config = dict(
    n_layer=25,
    d_model=192,
    n_head=3,
    n_kv_head=3,
    head_dim=32,
    d_mlp=768,
    vocab_size=8192,
    activation='tanh_gelu',
    norm='layernorm',
    norm_place='pre',
    norm_eps=1e-05,
    positions='learned+rope',
    rope_base=10000.0,
    rope_fraction=1.0,
    qk_norm=False,
    attn_scale=0.177,
    bias='all',
    tie_embeddings=True,
    parallel_block=False,
    init='uniform',
    init_std_qkv=0.0324,
    init_std_o=0.00458,
    init_std_up=0.0324,
    init_std_down=0.00458,
    optimizer='muon_variant',
    lr=0.0116,
    lr_mult_o=1.5,
    lr_mult_down=2.0,
    beta1=0.95,
    lr_head=0.00836,
    grad_clip=0.5,
    warmup_steps=200,
    schedule='cos',
    final_lr_fraction=0.1,
    batch_tokens=65536,
    seq_len=1024,
    doc_mask=True,
    train_tokens=444900000,
    steps=6789,
    dataset='wikipedia_en',
)
MLP neurons of a small language model. Each row is named by its layer, matrix (up: input weights; down: output weights) and neuron, and shows model dimensions 48-175. Each number is 128 + 24 x the weight over its row's rms, rounded and kept within 0 to 255.
After each neuron's rows, "fires before" lists the tokens most often just after its 100 highest values on Wikipedia text that the model never trained on.

L7.up598 [110 120 138 144  97 147  95 124 168  99 125 105 137 151 111 131 177 129 110 112 129 124 124 112 116  93 112 144  99 148 166 133  79 141 172 126 125 125 134 142 120 149 151 120 157 138 121 175 140 178  81 106 156 138  94 111 131 106 137 115 123  89 124  94 118 159 155 124 165 101 152  97 116 140 157 122 119 120 156 138 108 119 167  98 132 114 149 111 116 134 113  75 132 101 157 153 125 103 139  94 126  78  86 149 158 161 121 171 137 161 157 130 137 143 144  86 122 109 116 113 145 145 167 144 136 132 141 159]
L7.down598 [170 114 104 131 124 132 193 103 135 125 157 139 117 150 144 133 137 133 127 123 163 126 130 106 106 107 172 101 122 157  92 110 108 133 112  94 116 121 100 152 129 161 144 119 150 122 100 168  93 156 137 129 123 134 110 147 139 108 148 109  94 102 100 167 135 123 108  97  89 104 173 113  94 123 135 131 149 127 122 151 122 144 147 126 142  92 140 121 143 136 112 119  98 141  98 112 143 131  92 142 130  90  81 160 176 139 140 151 139  93 143 103  88 144 156 140 118 112 123 154 106 160 105 109  80 109 100  94]
fires before: "\n", "-", " ", "|"

L9.up392 [ 81 114 134 150 147 153 137 133  91 174 143 100 124 140 128 111 106 132 137 102 127 133 107 169  99 165 109 145 124 119 126 146 110 168 101 122 110 117 114 136 147 166 133 141 103 122 128 132 147 140 121 168 113 161 146 149 114 159 145 130 135 139  83 105 127 153 108 115 138 149 145 148 107 142 129  89 117 100 116  61 108 129 117  98 157 122 142 154  98 100 116 179 143 100 166 166 132 136 141 164 110 158 141 197 133 136 153 131 136  77 140 104  90 130  96 101 158 143 111 112  73 133 172 102  97 136 112 115]
L9.down392 [102 148 134 177 125 161 127 134 128 147 148 155 161 147 112 107 146  80 135 135 156 146 136 128  98 138 104 148 108 128  98 137 113 109 114 112 150 125 119 158 157 120 112 138 124  85 100 134 118 103 106 146 152 144 154 120 118 114  64 126 139 138  84  88 140  89 115 118 135 128 151 144  97  92 123 140 150 193 143 155 148 136 111 127 129 126 166 107 128 108 114 135 103 158 123 149 136 145 139 163 124 132 138 143  90 109  99 150 125 116 107  94 159 138 106 119 129 146 151 149 128 138 162 160 126 124 112 130]
fires before: "\n"

L12.up566 [105 145 148 120 151 114  93 109 131 135 128 140 152 150 113 113 123  92 104 141 194 146  88 133 107 149 142 134  87 116 157 113  82 135  87 180 155 111  96 129 108 154 160 176 147 130 143 184  98 121 147 128 129 154 121 133  94  78 167 118 129 131 125 153 110  97 154 110  96 120 118 145 128 150 134 139 109 150  92 143 111 109 139 142 127 130 127 137 132 132 119  91  85 134 158 112 115 136 141 101 123  84 148 164 156 110 119 135 131 141 139 108 121 119 130 148 145 119  84 153 107 143 121 120 121 174 154 138]
L12.down566 [185 104 171 118 120  95 135 103 151 163 133 108 143 188 155 122 132 128 140 152 119 141 124 148  89 153 146 113 125 134 142  93  82 132 115 110 143 135 135 137 132 124 125 151 164 141 119 111 141 170  69 159 107  98 153 102 103 122 107 129 123 132  79 136 145 106 115 133 147 117  79 111 110 144 104 134 101 153 112 156 106 165 116  67 126 110 123 109 181 150  71 124 130 113 133 123 139 112 108 180 104 150  99 149 151 180 112 140 139 121 114 174 134 157 177 111 145 124 125 144 111 128  85 137 109 120 155 199]
fires before: "-", "|", "\n"

L21.up272 [150 137 104 108 133 113 153 142 149 159 128 116 131 135 117 104 102 122 133 126 105 141 141 104 137  96 114  69 141 114  87 111 169 155 123 157 113 135 104 135 110 132 185 130 122 140 128 100 148 166 125  91 108 108 138 151 109 169 109 155 111 142 160 132 131 104 173 107 129 129 184 125 131 136  93 148 163 129 124 166 177 111 107  95 121  97 130 144 207  70 107 123 142 149 124 134 146  84 125 103 148 126 173 113 115 123 113 117 130 144  81 118 120 122 104 122 131 115 133 147 130 152 128 136 124 157 122 109]
L21.down272 [124 113 139 118  82 129 103 108 117 130 114 150 163 112 127 152 121 161 121  89 119 131 137 118 111 105 125 146 136 120 161 121 129  98 177 130 129 104 197 101 144 150 140 119 145 150 106 130 119 142 126 116 192 115 136  80 123 128 154 116 140 138 131 144 145  93 133 122 126 129 114  91 111 144 152 144 127 135 160 143 156 169 157 175 107 165 142 105  78 136 123 145 147 153 145 112 124 142 122 142 103 116 108 115 175 107 129  74 158 155 180 103 160 125 141  94 106 125 114 152 192  98 115 113 123 133 160 125]
fires before: "5", "6", " ", "'"

L22.up340 [141 151 154 103 138 166  85 164 134 110 135 107 114 143 203 111 129 137 104 117 100 116 106  93 101 130 111 160 146 162  82 140 165 127 126  98 118 170 140 148 120 114 123  91 111 147 158 116 126 162 153 130  93 151 132 163  90 108 168 123 100 137 151 148 131 111 108 146 140 134 157 139 113 111 131 127 142 114 152 109  71 102  79 114 130 142 140 147 137 134 127 125 164 125 117 118 105 167 125 165 151 109 127 135 111 113 155 132 141  71 169 118 121  88  83 153 143 168 132 152 138 133 156 126 101 151 110 150]
L22.down340 [102 133 167 120  88 132 163 125  68 114 101 124 166 141 141 116 135 149  88 116 128 173 129 112 164  73 151 129 146 103 125 139 112 126 164  83 156 143 134 123 139 167 114 125 110 138 114 167 174 114 123 135 149 160 124  87 138 132 144 130 158 101 128 110  92 153 101 135 121 160  79 154 171 144 129 150 129  97 117 163 101  97 128 154 115 147 169 128 116 119  94 145 136 138  99 143 118 133 144 139 117 121 128  77  57 127 103 152 132 110 150 112 103 150 122 101 111 134 135 144 142 173 109 137 188  68 124 114]
fires before: "0", " |", " of"

L12.up609 [127 123 116 146 108 131 159 102 142 132 135 112 127 152 186 117 136 157 122 165 126  92  92 119 145 148 113 101  91 102 141 137  86 100 134 124  87 151 127 138 105 142 148 157 100 136 144 116 151  74 118 126 151 158  99 144 120 131 111 146  74  80 159 156 150 172 118  96 133 156 121 139 161 128 130 131 177 174 101 115 128 109 142 107 112 152 152 140  86  99 169 136 140 151 122 151 115 114 122  88 136 116 108 120 146 124 126 109 138  96 133  95 128 111 149  74  97 121 123 108 105 126 181 123 106 100 166 146]
L12.down609 [157 104 154 132 115 111 136 147 130 130 141 125  98 101  87 179  90  95 111 166  93 137 111 109 157 140  88  72 146  71 115 138 145 143 140 108 172  94  96 124 121 177 157 131 130 139 118 183 134  95 121 108 133  90 136 144  93 134 186 127 160 128  99 150 129 157 137 132 123 120 103 128 179 107 127 100 124 123 130 125 121 114 108 141  76 116 126 133 131 116 117 124 131 108 112 167 128 129 157 190 138 130 122 128 151 130 147 125 144 124  95  76 185 143 123 167 145 123 106 110  93 175 169 110 108 132 123 134]
fires before: "s", "ed", " to"

L8.up202 [ 92 144  99 175 144 139 125 141 105 130 136 131 171 114 118 176 107  53 119 105 172 105 129 110 126 178 131 103 163 122 127 117 155 115 114 152 116 103 138 113  87 130 156 110 123 129 175 143 140 129 138  90 108 156 152 139 101 141 121  78 111 125 153 117 115  95 140  80 145 109 146 137 126 131  82 122 125 124  77 171 124 133 112 142 171  86 150 132 139 167 136 105 135 164  82 122  97  88 123 137 126 145 152  97 130 151 139 139 117 114 151 164 142 106 141 109 109 140 134 146 124 110 152 172 112 100 126 145]
L8.down202 [117 124 114 139 141 165 176 138 139 168 139 161 121 104 162 131 133 130 176 127  90 178  98 104 133 106 111 142 167 150  94 140 141 144 105 108 115 161 158 130 123 137 117 142  69 106 174 112 101 149  96 122 132 146  97 114 114 122 132 112 143 116 148 113 146 111 117 136 122 124 120 118 114 162  92 136 112 117 150 115  92 154 142 118 121 137 120 145 129 114 136 132 138  95 167 156 119 136 142  96 164 122 201 117 112 156 104 186 145  73 146 143 121 160 108 124 163 180 111 121 135 122  86 112 125  98 106 132]
fires before: "0", "2", "8", "4", "7"

L21.up315 [142 113 132 120  76 118 138 114 145 159 117  96 113 149 117 108 129 106 144 113 106  90  90 117 138 141 115 112 105 139 111 108 109 111 123 137 159 167 129 158 110 127 145 148  88 139 112 108 108 165 128 125 126 141 146 122 152 147  97 195 148 106  88 143 140 121 138 159 144 108 183 171 115 135 111 158 132 128 152 120 158 144 132 139 100 165 130 145 126 145  85 118 115 132 197 110 115 142 124 116 136 119 135 114 108 152 144 132 112 182 106 130 174  89  90 117 104  95 128 135 118 134 113 121 142  65 167 128]
L21.down315 [143 103 103 119  96 128 155 122 100 157 123 109 147 136 124 164 153 148 132 114 153 115  95 123 141 117 141 117 115 131 108 106  90 110 108  88 152  97 131 159 137 125 129 111 153 110 181 122 116 126 134 156 125 144 153 188 116 113 117 166  92  93 162 125 133 148 125 155  95 134 143 112 107 131 144 114 161 119 133 176 131 135 117 114 112 132 144  95  95 155 125  88 140 118 152 109 124 111 155 152 128 122 148 134 129 168 161 144 129 159 148  73 105 134 109 122 122 130 134 130 174 154  91 161 109 136 141 112]
fires before: "0", "1", "3", "ia", "er"

L22.up584 [125 175 181 125 115 132 118 140 174 161 128 146  98 117 137  91  96 140 135 136 110 136  83  85 133 156  93 115 143  87 132 142 150 146 117 135 167 116 151 170  89 184 165 108 128 105 121 151 113 163 176 143 119 130 166 142 175 153 137  91 108 101 161  97 118 142 119 101  80 125 150 138 131 121 142 135 154 122 161 120 134 123 117 106 106 115 138 106 213 127 126 119 121 151 151 102 134  97 129 138 124 126 140 137 127 137 132 154 100 144  87 129 116 110 141 107 151 138 133 159 138 154  93 117 149 137 114 149]
L22.down584 [121 184 138 133 157 133 151  93 136 143 115 121 171 132  97 107 136 141 155  97 144 142  75 144 115 129 108  90 150 114 139 151 151 129 128 128 101 145 115 181 135 140 172 115 112 131 142 106 163 140 147 124 178 154 150 138 174  90 159 146 143 144 115 134 159 115 133 158 125 136  96 128 118 107 166 103  98 157  96 106  80 139 159 141 157  83 111  84 102 143 151 130 114 141  97 105 166 171  97 129 146 130 132 166 131 102 122 144 170 123 156 138 107 144 133 145 129 164 142 144 167 110 138 128 101 104 138 106]
fires before: "6", "5", "es", "R"

L21.up299 [100  92 125 124 140 127 128 177 160 119 110 138 147 118 149 132 115 108 106 144 114 114 153 120 144  83 125 157 147 122 181  79 132  83 130  99 110 154 133 125  86 136 121  96 143 104 105 138 120 156 157 175 116 131 138 128 149  87 160 163 117 138  89 121 104 146 106 121 111  81 114 183 154 141 144  71 161 144  77  97 164  91 126 155 135 118 131 101 120 148 135 156  91  83 138 125 115 157 131 131 131 127 160 158 138 124 110 129 120 142 161 134 129 143  93 104  94 116 133 144 143 140 118  97 111 187  85 126]
L21.down299 [142 102 171 114 123 110 135 130 124 121 132 148 148 142 147 139 151 154 173 139 109 102 103 115 111 108 165 193 130  89 141 120 120 156 128 122 148 107 140 114  76 141 119 153 114 180 128  88 159 133 124 142 130 121 111 136 133  99 159 131 142 130 100 152 159 128 126 168  82 125 113 157 177 104 112 129 139 141 120 149 106 117 132  93 162  87 118 102  59 130 102 129 133 161 135 133  83 100 169 180 145 101 103 101 113 115 119 171 139 117 108 160 102 123 114 125 140 124 173 129 152 121 137 124 134  97 122 116]
fires before: "0", "9"

L22.up113 [132 108 148 198 125 140 177 135 181 130 130 154 165 108 129 125 121 131 157 157 163  90 109 111 123 148 144 107 133 114 136 111 159 130 134 155 155 115 141 157 123 131 135 135 118 132 111 118 128 138 168 147 164 156 119 126 120 131 129 104  99 126  92  88 146 147 105  76  96 114 129 146 150 108 137 141 120 136 157  90 137  87 141 135 117 203 132 110  99 139 150 172 119 113 119 101  99 168 125 128 129 158  94 133 146 108 118 120 156 127 157 142 124 147 163 100  83 128 117 121 131  99 146 131  96  98 124 114]
L22.down113 [142 103 145 135 106  78 151 118 129 160 107 135 139 129 117  92 149 142 139 135  75 157 144 140 128  99 137 142 125  87 181 132 108 103 153 155 119 161 117  91 164 106 135  96 113 135 144 118 143  95 137 150 160 134 142 158 123 116 124 154 161  80 170 144 121 127 122 158 103 105 152 117 102 125 107 123 120 127 127 133 128 108 131 112  91 143  95 167 132 153 150 122 101 149 138 123 127 149 165 132 133  75 115 108 134 114 114  97 100 107 102 112 130 123 130 150 139 113 195 130 117 172 147 158 129 159 127 172]
fires before: "s", "es", "ed", "e", "ing"

L22.up137 [122 118 126 140 152 166 169 103  78 143  84 159 164 130 146 106 162  94 138 137 102 136 172 173 118  90 174 120 129 146 125 120 145 119 152  93 137 101 150 123 137 152 137 146  87 105 166 168  87 129 163  84 134 133 146 144 137 146  92 121 116 119  92 135 137 149 108 100 123 104 142 138 136 154 111 115 155 148  94 106 118 120 109 150 125 154 140 150 124 164 126 152 129 102  73  85 145 151 142 137 147 136 113  52 114 142 135 140 104 110 153 119 118 128 159 152 125 139  95 123 157  97 146 133 117 128 106 151]
L22.down137 [153  92 138 133 129 110  92 120 117 115 131 144 131 160 183 126  93 133 119 118 110 135 118 124 100 121 121 125 134 109 118 146 138 135 134 151 125 145 124 130 103 143 212  94 142 114 122 157 161 123  71 143 126 130 103 135 158  67 125 126 106 153 203 149 107 122 127 162 127 178 175 119 142 121 179 126  94 148 159  74  82 101 151 104 110 103  86 121 101 106 122 179 113 114 142 101 144 142 118 142 143  97 151 171 120 151 135 120  92 141  84 138 108 152 166  95 152 156 122 107 139 111 138 155 147 151 193 114]
fires before: "1", "2", "y", "8", "5"

L10.up138 [ 74 106 127 123 134 100 155  96 155 133 140 161 113 138 155 113 143 116 139 136 100 145 135  99 123 158 139 137 120 152 139 123 124 125 109 112  63 110 144 136 138 162 136  97 108 142 125 113 151  60 148 189 137 143  63 131 107 151 127 166 143 152 143 127 133 146 151 128 173 111 125 152 148 147 111 142 115 142 116 138 124 100 128 115 151 133 107 155  98 168 123 113 133 147 163 153 128 161  89  90 126 112 161 119 118 153 133  93 114  98 155 125 119 125  90  60 126 136 127 138 180 132 173  85 108  93 164 167]
L10.down138 [173 142 108 136  74 123 108 144 139 127 142 140 138 110 103 109 109 154 138 130 116  95 114 165 121 120 116 137 133  97 133 118 107 149  91 126 124 127  71 110 137 126 182 138 134 116 180  90 127 119 127 152 115 117  98 103 128 130  99 145 143  97 159 163 135 110 137 150 145 134 155 111 117 150 146 180 113 158 172 127 122 133  63 119 120 115 114 100 163 202 145 115 135 131 158 101 124 147 120 128 105 150 136  89  95 139 115 111 127 110 104 164 150 115 100 130 107 164 160 105 146 147 155 164 102 136 169 111]
fires before: "\n"

L7.up734 [100 152 145 150 105 150 128 146 130 128 122 100 148 132 116 143 154 119  92 119 131 125 107 151  86 139 117 144  60 114 139 138 137 129 127 102  81 123  77 161 118 139 104 124 173  86 125 116 141 118 108 115 155 163 110 114 108 133 142 111 133  98  97 112 135 134 123 129 131 125 121 107  94 134 111 133  87 148 138 132 112 110 161 134 120 110 168 170 114 155  87 170 112 120 130 120 120  82 131 135 140 121 111 113 152 137  91 163 137 120 200 147 111 119 135 118 171 127 121 117 108 159 140 110 116 164 143 140]
L7.down734 [180 144 108 156 117 120 143 114 122 146 109 142 124 185 132 120 131 125 161 127 118 158 123 157 137 137 108 131  89 145 141  83  98 123 116 117 167 152 149  93 128 134 149 116 160  62  91 153 154 127 117 159 129 128 124 121 124  81 109 113 125 116  45 154 143  92  82  93 108 154 123 109  86 159 120 104 153 164  95 156 160 125 139 148 141 122 154  96 124 124 125 133 106 159 127 115 130 109 128 132 109 118 106 180 103 128  70 134 140 107  99 134 101 152 152 139 155 126  78 123 115 121 131  92 100 157 146 161]
fires before: "\n", "-"

L13.up300 [156 132 115 136 156 141 183 126 100 159  84 168 130 129 121 123 138 132 159 119 131 129 110 149 127  99 141  98 127  95 144 120 122 122 144 129 131 180 138 116 131 132 113 178 138 104 179 128 121 149 131 100 121 124  96 108 114  91 154 153  65 133  79 148 128 159 159 135 116 111  96  84 113 137 121 125 134 147 147 152 143 114 138 113  83 141  87 128  93 128 120 142 154 130 134 148 131 111 103 127  61 142 115 142 109  95  65  94 142 143 173 117 138 104 121 173 125 171 139 115 152 112 129 162 152 183 141 126]
L13.down300 [111 144 107 115  67 148 169 147 119 116 122 113 139 171 140 120 139 131 141 113 144 175 114 113 123  83 153 104 186  87 154  95 126 129 148  94 157 186 170 124 123 156  99 110 166 150 104 107 101 121 133  92 162 122 128 140 146 148 144 134 112 120 140 134 106 153  65 176  94 104 128  87 135 106 134 120 160 144 108 120 156 135 135 109 108 145 125 138 121 123 157 130 112 111 109 130 165 125 103 128 132 105 114 103  99 111 109 118 118  98 128 112 120 106 156 138 118 168 132 135 126 141 146 172 116 137 153 177]
fires before: "s", " of", ":"

L16.up502 [ 97 127 109 140 141 112 127  76 153 106 120 174 163  98 115 129 133 148 154 173 105 149  78 146 104 135 106 111 106 103 128 133 154 136 134 117 147  90 120 112 113 131 105 117 118 127 151 130 149 147 129 126 169  92 136 145 116 158 133 138  98 106 156 126 146 197 160 102  90 114 130 123 136  95 135 127 167 134 139 106 177 132 107 112 124 104 142 129 105 149 159 178 157 178 131 119 109 120 103 149 117 167 119 147 128 140 134 114 140  74 138 100 118 134 134 110 113 155 132  48 113 120 155 123  84  99 139 105]
L16.down502 [136 109 101 146 158 122 154 115 131  97 108 124 150 116 125 166 138 137 149 167 105 127 124 109 143 138 101  93 120 132 107 115 106  90  88 131 154 140 142 147 138 153  95 165 134 165 112  85 163 135 114 135 121 151 166 136 114 105  98  96  97 134 141 113 126 133 134 109  94 114  94 120 115  87 133  92 154 140 157 101 109 185  93 153 140 156 117 173 146 130 166 126 159 138 110 122 145 115 128 134 134 128 161  85 157 146 134  59 199  67  89  95 126 130 154 129 115 174 121 147 109 159 159 143 111 104 132  97]
fires before: "ed", "ing", "s", "es"

L19.up526 [133 121 112 122 128 136 160 129 175 145 135 118 108 131 134 110 124 163 101 163 120 102 137 107 162 169 138 154 128 127 143 173 136 129 172 128 129 178 120 198 113 112 127 121 130 104 100 111 136 121 130 153 116 135 125 141 121  94 169 162  92 154  80 145 136 125 139 145 146 150 136 108 129 140 168 134 149 113 147  44 170 141 167 128 123 163 124 123 109 138 115  92 100 121 170 134 123 119 118 157 137 130 102 137 120 119 142 111 153 133 158  96 167 175  88 135 105 163 117  86 126 157 127 100 104 105 100  82]
L19.down526 [142 126 107  84 113 111  97 150 114 123 109 164 129  95 110 161 168 153 107 130 149 110 119 138 118  67 100 140 173 178  80 127 113 112 127 108 156  85 164 128 119 152 194 126 168 144 165 126  98 130 147 177 111 106 130 129 149 111 143 117 130 162 185 152 111 138  93 109 171 130 103 102 131 111 132 110 157  94 138  93 121 112 126 130 145  98 114 107 116 123 104 107 105 122 148 113 140 126 115 155  87 124 124  98 130 133 106 115 133 137  97 149 129 129 119 123 117 164 124 122 120 136 106 104 115 166 106 137]
fires before: "0", " H", " A", "5"

L21.up375 [138 116 116 118 116  93  94 114 158 144 134 106 155  81 111 145  86  94 153 161  93 133 123 109 146 162 122 101 162 113 132  89 169 134 139 153 100 137 130 119 158 142 124 148 120 107 125 150 137 146 141 108 120 164 144 110 104  92 132 118 117 137 146 145  57  77 149 119 132  94 153 162 162 140 107 161 120 143 108 102 164 165  93 123 121 127 155 102 122 156 196 148 113 161  97 104 161 110 133 142 150 134 109 101 122 142 153 116 167 156  80 152 155 103 114 165 138  92 132 113 141 136 137 154 138 136 117 158]
L21.down375 [134 121 146 137 140 120 104 141 138 138 119 151 115 137 102 151  94  92 113 150 131 167 130 115  97 127 153 123 156 136 120  93 102 137 139 124  90 170 137 112 121 118 147  82  79 107 129 127 164 104 145 133 138 133 146 142 104 114 121 116 146 117 153 173 133 135 138 113 155 138 216 118 151 136 120 174 119 135 117 124 143 147 130 150 112 105 125  74  75 157 184 132 113 161  99 124 143 129 141 129 155 129 102 112 162 175  99 117 131 126 127 160 165 122 131 126 142 139 117 139 113 156  80 137 101 110 123 101]
fires before: "year", "ov", "ward", "bell", "berg"

L21.up640 [120  72  74 166 110 178 147  87 121  69  79 128 160 129 145 115  81  97  92 117 144 119 152 146 117  99 139 119 108 112 123 164 158 120 124 113 109 160 167 137 116 128 170 139 135 107 150 120 143 117 151 139 127 146 141 145 105 122 140 149 124 117 129  95 154 116 129 124 100 135 130 125  99 101 123 176 140 104 132 123 127 144 166 107 108 160 184 137 150 124 146 104 130 108 131 106  85 127 111 106 135  96 133 166 134 103 134 156  77 133 159  85 122 118  75 116 132 148 148 148 102 151 120 133 170 172 121 105]
L21.down640 [117 111 143  84  92 137 119 106 139  44 100  89 133 140 147 134 105 135 101 130 115  78 122 134 154  95 158 100 139 127 105 133  70 164 118 106 112 133 127 121 138 152 178 140 124 110 114 118 116 131 122 109 146 129  99 140 128 109 115 135 122 142 103 118 156 136 132 109  96 146  89 135 139 118 118 167 151 115 127 165 119 178 134 101  94 151 153 158 174 124 101 171 143 145 130 134  92 148 130  80 145 129 131 109 126 124 135 170  83 116 158 151 169 158 115 148 114 176 151  87 138 181 130  92 145 189 110 117]
fires before: "0"

L16.up724 [ 93 155 150 139 112 109 136 115 119  95 140  98 144 118 143 152 114 144 151 125 102 171 108 189  91 193 137 148 133 155 155 166  88 107 100 132 147 120 192 126  88  97 119 181 145 118 140 137 165 126 124 137 119 157 107 100 124 125 121 128 109 130 152 121 142 150 103 118 105 133  82 127 121 154 108 118 125 110 108 158 148  74 141 100 133 141 136 138  87 176  88 110  88 109 127  89 171 140  90 103 110 134 135 140 106 114 143 152  80 121 179 126 129 137 149 111 125 159 116  81 130 153 152 106 107 126 139 117]
L16.down724 [119 114 125 120 136 141 120 100 157 107 100  51 104 141 133 137 113 118 142 116 148 127 141 151 110 147 129 125 132  95 130 140 139 144 141 154 125 141  82 150 140  95 116 105 114  99 133 126 149 158 113  81 107 136 124 109 139  91  67 134 131 103 143 164 134 114 100  89  77 141 125 170 172 113 166 148 134 130 144  96 146 116 158 118 121 141 161 152 125 117 169 136 106 110 142 135 152 124 170 128 151 135 116 143 102 155 137 166 146 106 176 109 131  76  62  76 121 128 118 125 135 146 144 145 122  98 136 157]
fires before: "\n", " is"

L22.up232 [ 92  85 123 146 116 128 128 104 106 103  86 121 117 138 104 103 119 143  97  97 126 125 109 131 123 152 170 110 152 137 127 125 131 117 161  84 150 120 132 149 150 127 140 138  93 118 122 105 117 199 131 151  99 120  94 163 109  99 130 134 111 166 100 137 165 125 167 138 125 143 159 127 167 123 171 158 164 137 161 116 130 110 116 138  93 165 194 129 111 141  62 120 128 106 111 112 122 151 130 139 131 104 151 152 135 113 161 140  91 117 144 116 144  96 106 121  96 111 182 135 131 150 102 131 146 151 108 166]
L22.down232 [120 101 122 144 135 156 136 127 137  91 122 111 127 138 122 126 121 147 149 116 110  76 104  82 109 115 197  99 161 107 124 121 129 155 117 104 137  99 137  96 115 135 127 147 106 130 110  90 121 130 135 145 142 160 131 115 128  73 163 122  79 133 145 149 171 129 163 142  97 106  53 179 124 154 125 115 142 127 132 132 127 157 125 144 126 193 101  83 144 108 130 127 115 153 167 164  89 125 146 123 149 130 142 111 116 117 110 156 102 118 162 138 108 109  97 111 156 108 173  91 122 135 155 118 189 105 108 141]
fires before: "0"

L16.up351 [140 122 119 161 105 148 109 128 103 147 113 111 110 131 134 113 119 138 160 171  62  97 152 115 139 149 101  93 109 119 122 110 149 140 157  65  91 125 143 118  81 132 150 115 108 155  94 131 138  90 152 106 146 131 151 144 117 117  97 115 107  93  94 140 118 148  93 146 121 158 143 130 146 117 144 136 137 139 162 115 154 167 136 104 125 152 139 149 129 152 106 133 101  62 131 136 133 120 112 121 134 116 121 116 145 126 116 142 147 145 129 146 102 133 154 102  90 128 144  65 106 128 140 120 144 129 112 147]
L16.down351 [142 123 127 162 147 141 121  92  91 143 131 133  90 125 134  93 103 117 110 104 124 142 116  89 127 114 126 139 150 108 140 110 148 178 103 144 154 127 128 160 137  95 148 137 138 128 130 105 108 154 143 115 138 144 150 186  94 163 115 122 114 126 121 125 109 105 131 182 122 132  99 111  92 118 115 138 163  99 196 160 117 137 127 152 110 118 123 108 137 133 135 112 114  94  66 125 122 113 156 133 135 127 160 155 143 142  82 130 116 145 121 114 140 140  88 128 140 121 124 110 124 169 139 111  82 123  81 106]
fires before: " that", "s", ",", " to"

L21.up208 [125  62 115 142 106 158 115 118 110 142 146 110 109  71 134  95 151 122 117  99  80 126 106 155 134 127 135  99 145 181  89 140 148 130 139 115 167 167 123 153 121 164 107  80 156 133 128 114 144 104 154 121 102 127 141 152 126  62 164 117  64 177  81 110 123 127 130 141 152  76 159 122 124 113 125 134 107 155 130 109  81 155 133 138  83 110 132 158 121 106  90 107 147  95 105 138 112 133 131 113 102 100 124 171 106 152 115 153 124 142 144 165 173 145 150 112 112 137 132 145 125 148  79 148 166 161 154 134]
L21.down208 [118 135 130 121 157  94 157  96 100 146 138  90 112  98 143 187 119 127 167 146 154 124 111 150 113 152 142 121  77 152 129 139 164 115 154 101 145 127 107 143  91 128 101 117 178 146 124 119 135 121 142  96 156 142 131 137 116 127 113 150  99 118 126 106 125 128 105 118 126 138 116 143 165 130 119  78 143 160 102 180  94 124  76 116 150 116 140 113 141 114 112 144 141 104 136 130 149 137  97 125  96 166 139 122  97 113 118 119  96 123 102 112 107 122 167 162 143 110 174 128  86 154 226 135 124 131 123 136]
fires before: "0", "9", " ", "2", "6"

L8.up108 [110 155 130 164 125 155 111 111 170 134  92 133 139 110 120 110 128 123 113 124 144 172 108 110  97 141 118 138  93  97 123 159 116  90 102 140 122 138  96 133 134 143 118  99 129  93 151  82 142 160 145 147 144 131 150 110 139  84 130  90 137 175 135 107 167 151 111 112 108 121 108  99 120 113 119 147 117 136 146 153 163  81 103 118 124 160 130 119 117 123  93 140 115 158 125 127 132 112 139 138 136 134 147 119 147 148  97 147 146 123 176 143 155 108 124 171 151 141  94  95 141 135 149  78 119 140 165 161]
L8.down108 [112 109 100 175 153  89 126 139 178  83 112 154 128 143 131 129 129 155 156 101 114 120 107 112 100 167 114  95 121 121 113 146 115 127 124 147 153 145  92 149 116 138 125 141 159 129 127 149 113 121  84 123  76 139 122 125 128 126 135  97 148 147  65 138 151 122 136 124 136 156 148  78 119 157  99 123 144 155 146 146 104  95 135 100 101 132 131  98 100 139 147 119 125 113 138 153 107  83 119 120 184 113 106 136 164 124 159 130 153 121 114 137 139 109 132 120 118 121 131 179  90 121 134 111 149 134  77 143]
fires before: " ", "\n", " ±%", " Seats"

L22.up255 [ 93 113 117  78 128 139  79 117 129 132  73 115 143  96  84 125 153 135 131 108 128 165 176 157 158 154  94 125 133 108 143 152 179 154 162 142 113 162 129 147 117 140 140 124  90 127 104 119 127 147 122 146 131 149 152 143 106 133 135  94 148 177 140 126 100 116 144 125 153  96 127 164 151 142 166 163 145 127 101 136 133 160  82 122 136  86 143  85 155 141 111  93 116 117 118 177 119 126 124 125 136 118 121 136 113 159 129 138 181 144 118 157  94  99  94  99 124 135 120 126 182 133 109 165 117 115 105 122]
L22.down255 [ 89 147 146 135 130 157 136 128 125 166  79  62 139 107  99 141 141 112 114 136 130 109 105 125 123 109  94  97 154 144 133 161 131 143 110 136 111 170 144 134 123 118 136 114 107  95 126 159 107 176 143 144 119 126 147 134 111 156 104 120 163 145  78 156 101 149 140  63 137 116 123  80 108 142 180 162 142 176 150 124 142 112 141 120 125 109  84 113 148 136 124 144 151 109 105 161 132 107 141 140 124 154  99 127 105 155 127 137 120 135 116 133 155 139 174 109 150 171 143  89 161 111 124 120 138 146 114 123]
fires before: "9", "ward", "berg", "son"